{"head_dim": 64, "vocab_size": 4096, "positions": "rope", "lr_head": 0.00525, "batch_tokens": [16384, 32768, 65536]}
MLP neurons of a small language model. Each row is named by its layer, matrix (gate and up: input weights) and neuron, and shows model dimensions 0-191. Each number is 128 + 32 x the weight over its row's rms, rounded and kept within 0 to 255. Numbers have three digits each. A neuron's up and down rows have the sign that makes its largest values positive.
Before each neuron's rows, "fires on" lists the tokens most often at its 100 highest values on Wikipedia text that the model never trained on.

fires on: "(", "P", "T", "M", "O", "C"
L5.gate246:161132125132089086137196137134120131109144140138121121139123149164215154087172077154156137088087119158175118135137173123182103070096124096140127140112157085114082096072114119139165169098156105125135047136138100142067143225155137091150119127078163157097053070150132137156200144135084114058109145104077164137112090118157076130106119100154149130133085144173141100152158127123219098130116149181169143127117192141107109170090148128156146141106125112159138091128158145140112134156134161147082092138112132077183080124162159100142175153122116110053133117151173108099168090153122150132
L5.up246:139153054165146106155143122107123147072111145146144177124187143107170114111139135111126164109111177127144165163164192104111172097130141113171147142146143154154093086098172115161127167077139030116105033136038117097105062118056154083100164145115148130176100097124142171107183116138118161098135171109084146111126112124145125119133200066149097143143129128176129140090178138147130099169098152104111160083154150136143129098103107180156189159148149166133159102107113151107140124109139115085084052113123151129150087096197178126146152100060108136123116151159123169116129096139145171151

fires on: "\n", "."
L3.gate330:160117120160118139148101115110041138146177101130203143151150110191164136119157113143148137160143128147182101111146113126091153134080156119100169115120115190176128158126138091170105112092106103087148075106103092157141082166094142146087070168066173093173118104156093069124181110135092147141143160108113049086189133109133182114155095126219125123138084119104088139125157133139174143074149148115151155147166105145159149086114149123160134092128144136192107092091149160128102061139112101153082104127162144129143110140167158127134110121179127206127161234079109118130134159092114131121
L3.up330:162117151170147141136114119133088059156123094151184128174126075131104098124128095152153107114158171142146134116199139101155161122072120158110143161190098154161107131082153102156064101114095083109119121053073142155136110095137134140152123117162161151108134127102087079087159122169120185118111099158079093080162144096177187085179075117187160106113127169078100167161123105117126152084105123102148150113135140106123170123132147109163118135128152117177097125057118140110079140134111101135071098126130113124151077098167167076175093116117166172138120138082180101175129200070100098210

fires on: "ch", ", ", "and ", "Ch", "she "
L5.gate222:102175119101116117129138122126027155124135105068137193104109127087124121048126085158157135151173094137120110114142092129131127173102158092123112152143151136127144140120165155121133064163140085121178072165116127106135108115119179131105050189125082094123106078118110199120163169113125117142094132166162096124137084090132098163101155122164164124118118085122138219113177097173132124079154085171139111093122172083065203122136165131107118082148131126142151167180111215120100127115102167154075155185157146080164170097136083122162126130146128115131145180155132149132123151114142110064
L5.up222:134128146113092136135067132128138146131140098084188126118158110149109185122140094148147103126130114105114098110203126082124151166090159127121123097108108154121170149086179142120131064145077067096168127118121083158147132113096156144095220132095077092136092070122100128114142176176112106141090111173156094112123171069137103089146147125102107130134119144096143136138146122170152124158102042156149123103152168158103167125191153144162124033084125085173196143160167170146071180133082127147154132133097107113118119113127111032172176134100142181138073106131179116117123106123082100086

fires on: "amm", "ass", "r", "Website", "Total", "str"
L3.gate311:131149089131129120098087100125112125125099123163153097101152132179132134122168167124119144044179172147146144130137070205070175130117155146106104088136125151115120125150206133128158126048162121122141098103134093077151187165138166092141126124107141109131140130111060112119157118050092115121084190200151135089189129114121136184087106054114105099164122161077096109139098162128196157135189172128073127130130167159109103100115148140089092122105159130069117111165164196128134064155073111105111161120130167197129128146090117104110151127127096159085104117161104081127101153157129152116
L3.up311:146096104166150130139083129154134112154112113138151112111170183128121136123132129137129151127201198188131176049150106163125155085159140124134128131181166111178146148150161107132109132123136092103134133121125147187071101114080108130088092096150137131145148148089109098150146116094146083133096187124134114073196160153116147177163125134092100135146102100115114046065029148167143089146124112181110126147070146100073120105142082153151118161144186161127099105143140133090145058128151093128184144118179143153137072096159131124106141130039102120038096071147139166133143149167108137104

fires on: "\n", ". ", "\n\n", ", ", "| ", "\". "
L5.gate175:116146137111044128122102117067107129115151107119104092127116144147134161138148078043150115104072119097133066099128158158107129136154125110104154075114128154118064128096139101075152145098109136163123090107140105121161139127153144126119150166097079123170094081142085100156120134133120113104124131137137143103155062130116119162106149064165159127107081109090059108194143094143157120086149144192137157153084140141120151151174101181146052145144115120099162130126143175083129110143119160085136187186132168084164139072131063174148117217183135181085112145104100118086128130120166032103
L5.up175:148076146087068114122121167090172097122145108103127104143129110087097130208070077101124139145125096078078134120164197094137056108105120089130080125153168119143127129115178118103136130175165097160079102088151136137146121081127115124143105117142073133173144115150131102123111142145107142151116108138162128134125132131164138163168121103157176103062115058094085126091109116127039082101117092165174156147083142185087166132099109175192130139144098189118131139117123138112093117114132101141127103124165176063063125116160121150108075238139088127100139129150127176114149087109146071076

fires on: "\n", "located ", ") "
L5.gate54:112139158157107172047103172090118161161155124118128147169105194144147165142143125136124140108133117158108074136147146102097175154089094196129184113122155150140128154149075098138145079121146138101123188103103132069116096071072174074125094131084161152116131041069099101093106097104146135161091126121160156116116152082087145029147121142148134122124082131127136109155105151117121091173091123093102109171209128097126106135121115155126082122083163107191107134115163130122096113150140145096142054101149159106126109164142058097119151160120162178119117184092162066115187134104108129174
L5.up54:032093151125111177134127162108082094188120172129193126125137155147168140071142080158122125124151120119119103123101116125154120106118091164157156159146142102216151133148097108094128117160113121202140173147135155110165113087109171135167155162206184157107100150089119105069160133087141175117160135165169159117136184083123190132108130139161095166108100168135132161153108126118094133146102176134109095161156179104132120126106125131179126105092166047103131145121157128188165089152136148196158137100137145118147068151173096063077112107128166167109061182125077138134158110134117166117

fires on: "–", "| ", " ", "am", "um", "tim"
L5.gate79:121142151187105123116085155115132155145168130168071096102157130175196163118175122160089142135112174074099109139138125174166104148148166134128099094089172122108079136081122193131126176149157108141191125131145097118136110168145180081070117131110120150183101117149164141122140123163130131070128148157123143049132059085103129125084119121113117134170118125149143154126114141142162110078160159153187078081179145211134123140127142077132134116163096114153163056100111206122213082125118124168129089155128189101166131149086141099139135152132087077139121117103120100064079194115140127132
L5.up79:092132187095139139134123097133127164133151117098059113134072134157133099123111099123142140161128155127128147177118135156164161057163101135145139159139106142119072160109053046108176166117107119143097162197113109094106119162074073127120105126115201118077093150139160144172156131138130136126161122168135050119195122134105084155124133069110157095109130135087078110093163071062113151178131086119072197113072117133163134134086118107102160131153135107165134056171171135144129113183129185113162171095097105121111163082127120132113115060143116104070150108115125119167129115186143168144

fires on: "P", "O", "A", "1", "U"
L3.gate90:139149176144114115156119169121104186094114077135146137124137071151151116148156124115171135146096098147138102158118159132119129135153151102156193133158145108137096147158113169134131131123065067141080124161146184174077165147160130102112160188062097106171061134137088103145139198166126105141157121121061133155126121135093169096121193154166184120169114091102072065183192121163161119134109099144160139135082142141090158132089121135145132152122117143175134139092112101136121136151139127150092124060088158139098053131142139106123097125108041116094180101133135132075142166010143097116
L3.up90:173060145178119113121119130110097126123109187156090093141193113120175118127136066185147115073132157104160140126122104140124111123056129112135143146114142155168050099148103077200170121170163141164131152133090088131131142129112150121086117195127117125122123075121082157061159119177153117181137176116173106096131165093103144179120150112101139117159119164055148187123152139157140189167136128164059144123175097072207105091097140087157151146097106118159107115130111170094113124120113111094055053071081132120134110178156125104088146132113142147116088157146143091160119127098140128160

fires on: ", ", "and ", "the ", "to ", "as "
L5.gate296:111082138169133156076197124053149068134155085139148118095164169139157167089144067133134098076116100147125109049129119105140081170077087154078204124129137105159162119142111092076191112097162162117173149099139087144116108117153152129134086164107138108128088111076147099106144154085121127117124127123145162132080115054126148124148103103127138156122069162154111147092116166109121112119128180147148074139097162171062122133125122148070103138152178127133158090068140166141097085115054130149113179130094163063185148181138155151096120151127148198118095184132148104098130142105102099107
L5.up296:157138107096114088167081112165200106133127129125136158110104100133113179098117080185202119091142151097142098079094157099126061113112113067185125152134147097118080142126135073075158173129113163121183097206059154164092140113112146141131133161177126126097151104166132157087167144148162123141067169129142176155121105094083071156131088108175137127079108103141145127120122182132125073179109119194168125073065137114147126147098115088144126080132127094100141170128135135125113191137063126131122103083146114115162127141104123098156064139123122202174138158146168117115079131185103150113

fires on: "and ", "–", ", "
L3.gate241:104149154139089088139124121130125103152137096129096138088126098155131210163142139126136133158120124167130165096137095177113165108132152165134149106125131124141183139111177160104154124077127106150107056119118136093130117142145231047099112162075148122132139108130081103125109143092119084110093129196156111122118031129069083163105130100150118185104130133141143172148106102018175138135155156163138097099115121148173087202172129113112133129142103087163179140165112244175074081172124105153130129127120136153145139122118117125149136129173096148138147137074129094086146154089100117091
L3.up241:062098181124115110155146144157122128141167120119119113092133083056173169149087130166104140161130115170105139147155099100100126090114098162156150136149152134126181130121191206143097141054115080145147082147131095119140109096146171142092162066133168149177166155090131150071138114089138134183132121134106077148066086090117154094131169114166136224098150150148215149115139117123101091082100141105080075092140119139168138155167126120130155094174154067153146128120092139198080099120126041191104134119162117150111121142168139098106140129130100084200122166135140142132147130136092122127

fires on: ", ", "s ", "le ", "half ", "iddle ", "ers "
L3.gate383:149133081109122147104121097073115120109106127163127165170146100117104136130141100082127077109135156085150157135149066164159138168066091087094195087105075180107136132103124218148163056121112175087118114090148127141087120117146137107138081140116098125132085078104070106112202134081123072130121178116125233124116166070109124141112099151150114068119102188107143138186131165104150083125140191112157128073149129143113138122137144103144093118071121126076106124121178135145118148176011140122115110145115096189082156161117134143126141115128147179101127089122133117145149112098109142145
L3.up383:095155104084162125154090088140070175166117084136147137100127129129110176115115143104152133119136076113121094175110134158106081112169117096128111153104125148133110120093113150118121130085113179103123127084160145123103143095118109114158133162154101117143157127122125086135166202115118113098143158193122131143110114101149181143097167128178158131094122164095130042128127081188110147092166136237121088200135073108144094224138134129098144151122186111124178087148142110111134149109107171100106078025102137161158109159159058094106139125172105128147157108127102191117096151154137041124

fires on: "\n", "|---|---|---|---"
L5.gate169:167180117143142109153125102081114144158091076163115108121201157119074175115160134113090142141140172153098107105127121168059091096110113105092153109160127186068162147096173098128146117193112107166163074095150153097114123118149119118077126117084165112148179136120156119127095125168153203132027148136105125111168080128062141153153122119152103084166105114072132111136153139116161147127142148156173155067120142152069109161157130122123160147158121052091151121164141146126141053161166110096106141108123155151183148054139098175196141171147063137122106110181141109130126121133127109076
L5.up169:102136127093120107128079088135087147127146088148178108122140108144122171129135097150173147131200078133099118145147079146164113064135113121152152132092171133115066090119144163099117112138150123135095086117136153073172126110094106043089117107184169130157122142118148131123145106180124168176169111175124096185084090085116153101135105144119146063093085123099094153167129143115151155211177128155133193128137115082146127183041104171140120144036091139111106195190120112152138117155137153116185114085089178141109141148145068126169133134121127082120155160141157171157126183128153098092

fires on: ". ", "\n", ", "
L3.gate207:160158128117098137103099124103078114104161155164130143162141151169136147120182139107154039135119149198113138100188077137116150112194150123116162128075132120170105126104134108096111127080137163144124121114093091120120150178149126139144125132113125129145131110116072117169105132129130178122144084178095132097142110087108150120102124106144148178147042133104113139122172105100130170157202146136202164102170173095150109153106130121109078204107078188124196056102136152119099105139050156108135172079081132142175193148153101119177121150116079131120146115114099041119172168109131069115
L3.up207:172142163093118139130165133136059128079118173113121070156126143141143122152155122145154072098165121205099154115160061120133157103142125110123158172066147073140079095074110172105107139087135141142148133129078120118110134204135090162106143123130116186125109112100077081135125122132116168146193105159112113101149141131135161091095111096115135198147108200130129145151165094128098152171192138156156165085160127099136068181074092114161135166094106212108110100123128108132075102122096154137165177071099175149167157149157125134131095163091071136101168106162146106137190151092126067116

fires on: "\n", "in ", "born ", "\n\n", "Early ", ", "
L3.gate367:121097141164093132177142076133157149091198124156147186175068162195128158137224122114130126124161136121158094162147124149121114156138128125162154126141101122104086116173108153136141132104144132120100115049127161164139154144166157156185129142134126115125067082195154089099177147147098144106138109092092121113114116131123145142102138151192138150171052106145115053154194131186226118127155148187170167167171154158131081145147108152148081119101137082142162098150134137098146090132133110158076116131102187109156082161143141107165143144102134129091162149139160117157205106114144109186
L3.up367:189088144134132141166130101114134070170152177157190114135126180117089118120154083119165113154217110082106093105174134147103109099165142154133103151148106112157092120103106137087118139181156149134114069110125128173072165096123082195129129129161114160117110124159184134113157123179142154126149080146105124157158144118173139158155131141145155164105082163132137121086186166141109122140121096160163169084190214090082114126170161143181090098159101137127141174148110175103145082119061167186135085098128125128144135117192094157122108137080070152140180196142129160158148100096067111143

fires on: ", ", "), "
L5.gate219:144127118108109142135169131090113110145112173168140142149121189130113190152142118176170065126119071141167131121174075187183158138060160021143148139144082166136133116115103166117193119153141140056130139093100131138104126106184117170155129098111118169122110073141082101110111109153168173127090135164089164155095097037129172101127154117181131150125129132139160108189098167122127101187144137141144117105145177126086099137136116168125108143097110127150174101171163164131116140161036140138092163137145141149175123108169091117102137202120117142072137092124165105080163169135133096086
L5.up219:081159139066066117130113089165135158073102137131210135165069144151111149132142096146142100136184116138190138121148096107106156120142128130117067163116126161138128173170119193069127143059125128097118149185165070125077145125150111112137120097129102128110118141132139099153174173107152072124149113090148083219151073116111164070169096138158152163120109086104132129124091155173139142143222097122171110165165106143070079132089143157178120144118143141140164063112235123085156126136135164148085141136126130128124093142089149087126178168110149114110151130160119171135133118159135146166